{"num_hidden_layers": 12, "hidden_size": 160, "num_attention_heads": 2, "num_key_value_heads": 2, "head_dim": 64, "intermediate_size": 448, "vocab_size": 1954, "hidden_act": "geglu", "norm": "rmsnorm", "norm_place": "pre", "norm_eps": 1e-05, "positions": "rope", "rope_theta": 10000.0, "rope_fraction": 1.0, "qk_norm": false, "attn_scale": 0.125, "bias": "none", "tie_word_embeddings": true, "parallel_block": false, "init": "normal", "init_std_qkv": 0.0323, "init_std_o": 0.0361, "init_std_up": 0.0323, "init_std_down": 0.0193, "optimizer": "muon", "learning_rate": 0.00605, "lr_mult_o": 3.0, "beta1": 0.95, "lr_head": 0.00762, "max_grad_norm": 0.5, "warmup_steps": 200, "schedule": "wsd", "decay_fraction": 1.0, "decay_shape": "linear", "final_lr_fraction": 0.02, "batch_tokens": 16384, "max_seq_len": 1024, "doc_mask": true, "train_tokens": 147600000, "max_steps": 9009, "dataset": "wikipedia_en"}
MLP neurons of a small language model. Each row is named by its layer, matrix (gate and up: input weights; down: output weights) and neuron, and shows model dimensions 0-159. Each number is 500 + 50 x the weight over its row's rms, rounded and kept within 0 to 999. Numbers have three digits each. A neuron's up and down rows have the sign that makes its largest values positive.
After each neuron's rows, "fires before" lists the tokens most often just after its 100 highest values on Wikipedia text that the model never trained on.

L8.gate93:545520497499512451473557580512560434586574510491515483471446576547483496462510604540536501459547548462534451470527425447497505429549482457524505477485464459507492530534496480500540562480479567409501516581543434468434517415547559493481526496568504429431537499435498502484567505553449398468593540524520593455398445489457419539491506522488433519511545469415379482498466561369495554524504515378615485503558537505498505451520495490461395525535417464374410572428536555466528457473533512
L8.up93:554461525492517550337553506557516479557518512412455472566435439466509482401461564567548530478455423480500437425531402367511530542450569478518520509516517527462479459557541493513523456544491549438511533562609471564495482516539483570560495517521536502496425428549393511528526525471488532533473602526483505420348514500464545484500494578594366536636467529443490452510513502501553537474504511479502491450505542366542434468487431530472531471520502528515565487482525520565534523537510525
L8.down93:474504557512522556399516499484546471453546544498440539563441515511519549405577480526440553491470504451514523487499502470484518453497507516450558455510608443535506443479430468551560378471571542425460440577469380486537429537523499390493572597411545594448480519447580520505518545512488452486574489474527520496437545521532453565456485596487439366507490475593426527557525486503485474492472486491605586477519507460533590612518408556506536493539537484439538488542543471449470423501435487
fires before: ".", "1", "4", "2", "0"

L9.gate195:437479429439507478490512461418589533615501420468507461555476466412473506472499478581528422553510452375504470488505552543556520489377511543511453476496479571530545497514523446580576435475535535448496545520531514513502537577575513531494507522487378547466572511559577542525518547431566603649501477490507478550523431512470546547544460503541555474548547471561491498491494495520489424496513442513509439519630486562504495395566550532534428438568505466501442473513487433446620509452533438
L9.up195:484487567432557474477538510553456477430520456523429481469586490449485505573512420497439496556534530476402566466474440577448574493643484527491476477475496424514474526463519461471525442490508511440513641582470533541525606502518516502472469568511531563498515414590526456553560481530519509515509523473526499585481450444527617513487469539434510410495481442450572508481467604482593611465520511507416619434566547487448479457539506529460493582464511480433431515564576425544499435511503444
L9.down195:514500534551525509452527468466569483593452443310393434478503518509472575399576608580551452478572450601539489523496509493522543510519530404517405510492582474551474477510501507476479293533408439531526504488529402491494423512521542521556528478546542437435431483490442420453498522476532531499433457448516508473518499497431515505526476555485486504461588492447482435456474555411536499517496462514475462521468564446538462491388530452478501485496463516523511499489524487434544501510600487
fires before: "\n", " The", "The", " In", "===", "=="

L3.gate112:493562563516565583497519430518420542541527458479455615506480472454433492511471538509553559527482438524562460503423561512517591469515524523576520367573527458488567547525483569477586541529484520518446491619572548432535591417457483475455455527474530417518537462521603512578539439523526516468480444530494564449523474514503492524464625464528421472580516427434514516427521514514584413502455479590405511505505462561529543592493420487452490503396493498564447494502521481473505525428457567
L3.up112:467453414428563402533575502543485415460492507520488441568405502499475461622519485480487458444440492507530544444399577416475384504547462480433469560559520496542583536445579494542473564570522586415490588482488438537481518507512558469417522497486512514492506481410480499536468554471460425539489506416415403516527514466502559508454605550493477486434512433526393453555512489499543475507535599497521470553517412522460390517535414466532498571470543504493426497505491428479530533545541442
L3.down112:560423470511548499496438534490432541597439513552469559458543490575417456435457462533461513498500389457487520533496524533519496464590509543498459503461450518385428469507571466523450561544487547552404498493566555512482482456501446444513472532385437508529458449472504484507598478524503437384536472502541487514548503524546416559412453477504499516557596383539493517586465374507483501505459487515493481559411572560494531630468461471489462441535415536502452462504434576528505469605534444
fires before: "N", "3", "2", "E", "W", "ial"

L9.gate356:463553449430510480482545490522511445541468577403555383611578468497415531455501535480508489511451456407528396489534558529518465559495545480534514465559558601574504515437542418538543443507552557472538604500467503491505506475484527475568583460538467545455567516599493456477502524441499477543552454528513466608450475484531541540432615548515445465439502538401514381506453504531407515514470471547522504539588464447521473526553517497415457423519525460428406498483582423528448441520515493
L9.up356:471545538501645492489511482500494485479434464473438541493534492504549489555485504493510466460458360530423535484489480489559587546566482558532452465527546586578540404545519469667523454490411533461516491486428432448410546546525486480437498505574453495469449481462649463429558521469588518541472444498560445459479478541481615560520512559490478481454536429513573490607550608484482515450499428524527481451525480501501478523563563504496483522526477469422422462526559482522574493539527410
L9.down356:485481494527482502498519431520476427496521421484438424569480500404404490490508508589443479543487513549542545600466514544518557516459457507521439447429574497511530514473531414410533316559407515491480507550479382469542500487615509570516549521554515461531594546540496414493561436485549469473554492530512573518476577439401484489524555515440528499471486518569515587463461548493450510570546435508490548551589467473540538427535450558463434514525552440444426562485554505458508567531575523
fires before: "\n", " The", " He", " In"

L7.gate274:521512474492499510447410408446502480555493568486514481517471516437476456498467582418587501526505486515507508446579539478366629441501511459530592495579459506477477631500416535566531457597589447589422582483426514477510526465517516524542437455558508619485480547437541471450431477600431578512563424553575541410440545475548533457483509491550439477561510553510480456529459476474506531551507481501488525511491530559538498567462520473588513529503474512551494534441399480395549521536491518
L7.up274:423495505388550502489528567523402456508495495534501518532419505516495472542498535485526458447458487346510520456476598519427412531472388464502544548590540468623502505456509465575565443527471407446490522488464474522554481528559506464468467520489497540495571514427480532522498520509521554483547529415555546443475513522580533503581426546517548423475498454485550535504517516469555483460452485462558569578463552640546444474455531551566374472466536431490414481507470559404571427472529431
L7.down274:492508621453509522526516483400505499551588450429536482514563464433443546448594615550550582548534475513486489555465472510430561560520542544478536524475548508488470520512496542600548486528455567447550447442535382488515495476451511552457512543608510385438469520481560523476582460553459569433479477475502511547484407529555447488458447487570594467514522543561439510394527469561565464515468436561524464489556552397451539570556543472474482552497450536479629447485539541548467510463501542
fires before: "2", "1", "3", "0"

L8.gate394:540508416555478477529418569524544532589431488440515598489467503530520395563473593482563516484414490536489551528499462508450476473462505442448538532512508555449555520498531598600516524484531464508473416610483476523400474552472515505419474469523598571519557554493513463572520476507503386452565501378483445497538564584569558435425462527504564501546466447453448514514447465479515603501466531580446459538525497494586560466460472444598491535561480457523540490488586554609476531520529470
L8.up394:463494473585509538503514424552555558402469457477515402531452477458492469574510507399451501538471542567400512500468460511495483471474476530533437516570456438442471568489539515480444376521573501551543483485512470471490622512521552586490513522447478519460573477474449515542571552538440516458525454428434482436470556457544501423556494481566543450504645527483540493508498497519552388499461509444412482560574474502474474482461479462587560593554421425414637494442540511512570480432485516
L8.down394:517553526452471417507492535599552528450498409533533498502474500422563573623484408471406380455508440478484407419507501545517450494535488488508520538512534494506464467571469521588490530447463543559479491521571437534412519531500501453474523513438438533477433538467459506507469494601564542497450403522557444484446557553499608480573495586458446545472462526477393505475531496504510487447476564539501500499408468578553433463452475466433527325596464484526480525509427412474482507541498502
fires before: "9", "1", "0", "in", "2"

L3.gate301:491531523405547550526463440483543528480525564479473437571432466452535462562450524434499479401548432513526461481461506480491486514603558484482483475520515518421566503450475495441460558402491454475477539509516466495534549511492548549478611366482458495489477418449448463545544540508472466455452546511503480519366515501532504527444566500576484474551550428484388459456580501539394506583453486449433425491556520396392489540494394632459547519442447429473477482500536460445464472498431558
L3.up301:531481517367539485395492513522475633597405487530532533560470455490513396581553437489486508484443467475534443442464561516498498424555504571440434475464468475470561487461416442570487567563567438490529451521473425434458500466572549550516536472515474497507398470490471513507510501520482482552435503474530480528491601425484537543515550522542497530548485421459455475543598547503522517539527549436489525464592527414368464497454474536407496504402438500547503403481467473600418451485484528
L3.down301:530492486523603493457408503519528492535543449531471454540516505567503515445427567477501534390472368533529465467445486480553557488505567528501461404566503561460633550586508462405531508539471528492579568492520466424455591475532457561455450559520524440485463482535507531522502523540419536473398515458482525586431508515448523521532564487560529397508454379582577479490527501556433504399565512534548532524485554548449606597495494530530522513518568540523554507477460461519459482427447422
fires before: "N", "3", "0", "4", "E"

L5.gate168:616400465491546474597429543535454470488381505508492644561487468593488413538443513460585552450514462448555484497582475487550449520560617493463506491565565510443446427484504560414531528538569425537547498470488501414480557491519564490516551419537552514450534506528510527577499537444537500515480539554535451542421530517478587520572506567504417495578475504475520512564512470468535547431472590451527403424547566418462512493528508503473468505551513537529481509429456548483509557490547395
L5.up168:559502541474522550523458497551552595452413551534476488477479406518569616578501598613421514569582486425383425565525540534535403515520589553416528521527493471500608442533533516560469490553473552570533475481476469512521553529537547524507496529551420489590492438466455500538540513508535416485489446455428469516475460539510447554552480584495548503473512551464464480530597460507472479465536587496489462540502469522578568605527551523479411544487432530535553553528498540425597545516483448
L5.down168:585525483604463550468464424485481481519500384540551495508495416543509486458514452497521444538441498555544494574539554551552499539554436499504532512444468432435504512530405513476587521517464538497524434515518470502506560372544541356574593528569516444462579621519398462534515492523548471523444465492406470466505499451435545513516443482531400424492472444487477419528537530476578501404547497507622504537476508416593516566462477473442558483502555541566518438562451501463443507479487526
fires before: " ", "ue", "0", "ues", " /", "W"

L9.gate328:442488498520517486423410498428569528558447429429515443531521498424557534562499567477479502513496448555474465447500446510529523651498551461546560469456453554519424452557615431532546397418506436395491548572499443509604592489470460464505431520529485477519424431532510539461444501447514518521521549504511521570437552491412562517488539572433478502511465421425520455545483493527458504518442481482423477434546554477464414477546567458460586545492489469419443512535571429472575424546468497
L9.up328:495473591534530491405479540475500481568508415493438491530522524512415525505461501478546451510523441520495584483528403538555549540485524554520553467514484332546460489529521490485605406566569482480413532497568518483577538528577500489498473591554396497472542558438491473522564582517612591550503448490487542516535520451460644480485522504499491545486536521440528453554461580571483514523508451390545517430607530474514507424556472535438486484522555386509442544497545490546552534480491432
L9.down328:537443502544486489449520445444464524512516505481514498435429452472468555485541450426538448524568457550519516522517427508543479494464527508467536473471450524572520518471651476519472153519535508471571523494508391426478466540527475511546472438544512509534428503478513527521510559447505476517560492483502565505502501501476464564475416435555554560453486476470499491488511503622525508463570470598461488522457467549572521482508485501397524543513520531497499527550557481565548497529492458
fires before: "\n", " The", " He"

L8.gate337:506465513535562451481436495448481468529457496532439458467492436580551484578484478486491547503505437346467547409445536520543470509535528492448512539527520526483583538528489555555384568590547406494529497563446613523487570438480525567491540497634508534481504422471485461495443514497579428508493456496415574413493529473449549599493579486515514428539461540527486521586490537415505438569521499568493484493533415542555530427500454423534480412490524455560461437537453536533581471474487393
L8.up337:542453523492588481462466516460356494465597418485480497525525442458528585511494541536540553475440514353525486540439568419521415563592524585476510497476554489493522444504532518543483475485518452575516547530465420420529517520456498515407457499483512519510481523529524542552577538567446475479514494476375468412536490448542450534565497510634494384444498509411491504502578469515509536487414424464450530493600530450573515454475556473490499567489476557515530550475504436455485567560413575
L8.down337:459547501546452478514510483513506462507452469521503536633585530477569586582473551491519559431432456491488527530521566546559477439435533594517497507483589593476487530467402463536468429559439510536577564502450599498567459528522392540543482516524487410524599511539528513553505494498563549487463523564410474460544558554437509432446545475631468578499533541554406449465583468515534522509505551502516518468550617471456478510518593475487474477481560493444577609483490466586547498492456538
fires before: "1", "0", "2"

L7.gate378:443447618518538407477484469514372533674516522525462530421528445473492574642529478482546525504527526481506570570452454491561529502441591512494519499499541500387621489435524519454481518444471507535545477477495531491428558422544472511457558462455586530420516513497466456462467496499505523473497513508527535490489591425435474588439381424491416481449442520498590535564445543548487492507555450418514481409549464464528515517415456511496517455545408506520511567479467500475505483441511497
L7.up378:453392508462529530555484523491408484510415586483504583525510491502513469558591504500485535504436532442481465425513507483492546476414564492439468467615562575474489501459561514531503510469472478627494500589453563459532529529527559446408500546570528543429603509472540466520506509511479540441481502497492481384525507507527592546418518514537581531513560439485592476479387511511440493570562456480540465488524491378511488565462446550401495353506556464584558497473478520449481463495512397
L7.down378:489443447456485574533503508489494552442494524451571594396509538510562579492444515446507514471546404443490467545563544532381444479441532546416459565493566538455495436454451507542505452475609599474494585451451469469464485614503602516478541533470475438437496471420607469506567428529496558429560494420501424467463530467484461486453458406506477594474509549481520603488505536562531585495518505525543457448473466535488584527520474547524493498472510536571484559491470533388535475428557572
fires before: "1", "2", "0", "elf", "or"

L8.gate338:455422551459577522476471498488507492517394472551485488522514479464449395579510493453387554449541409346459549473556518539523553467410567557495439474512492556403569489501526569455428545475595524511526491516546475459492436490466531541544476495546463491436599514430477503595461464498487560462502458566519445439456455528430558497458463466485483381528510492548422430538498505507459537448438427475466477572470493508607552456480514417483565499446437569467478535411598484455467503512552437
L8.up338:487428492494577605440531553508583426626456481595551571475545481443441453464576502483580506377506542443594516436431444556405438464464494483549502478462458479508515481513570463596495458466578443517510523450459480525563523546391467496514447515566403490476470461526457564584537532461474513497472453526528536530546510579456486586513472519453438420469469411499502458612497528515472537487435482530554506469451505462455472542418479573464488529524469573577438585466570552475457516495516441
L8.down338:573558504557520499583582565570465512462476509462450516500519517482407460510590601561486529412456429490566524570432466478487513465530553458488497510437525532614507500470530480544522507468500537497469528418508560544419459600465473616434467516496614515490565484426498554478516451488446469494439548540559480593414451537490544459490518482541527548454433452487467531532599528480561560493563472557416586416542392444525502517492469456510554530477406545503570438479579520513545471625541491
fires before: "1", "2", "9", "4", "3", "8"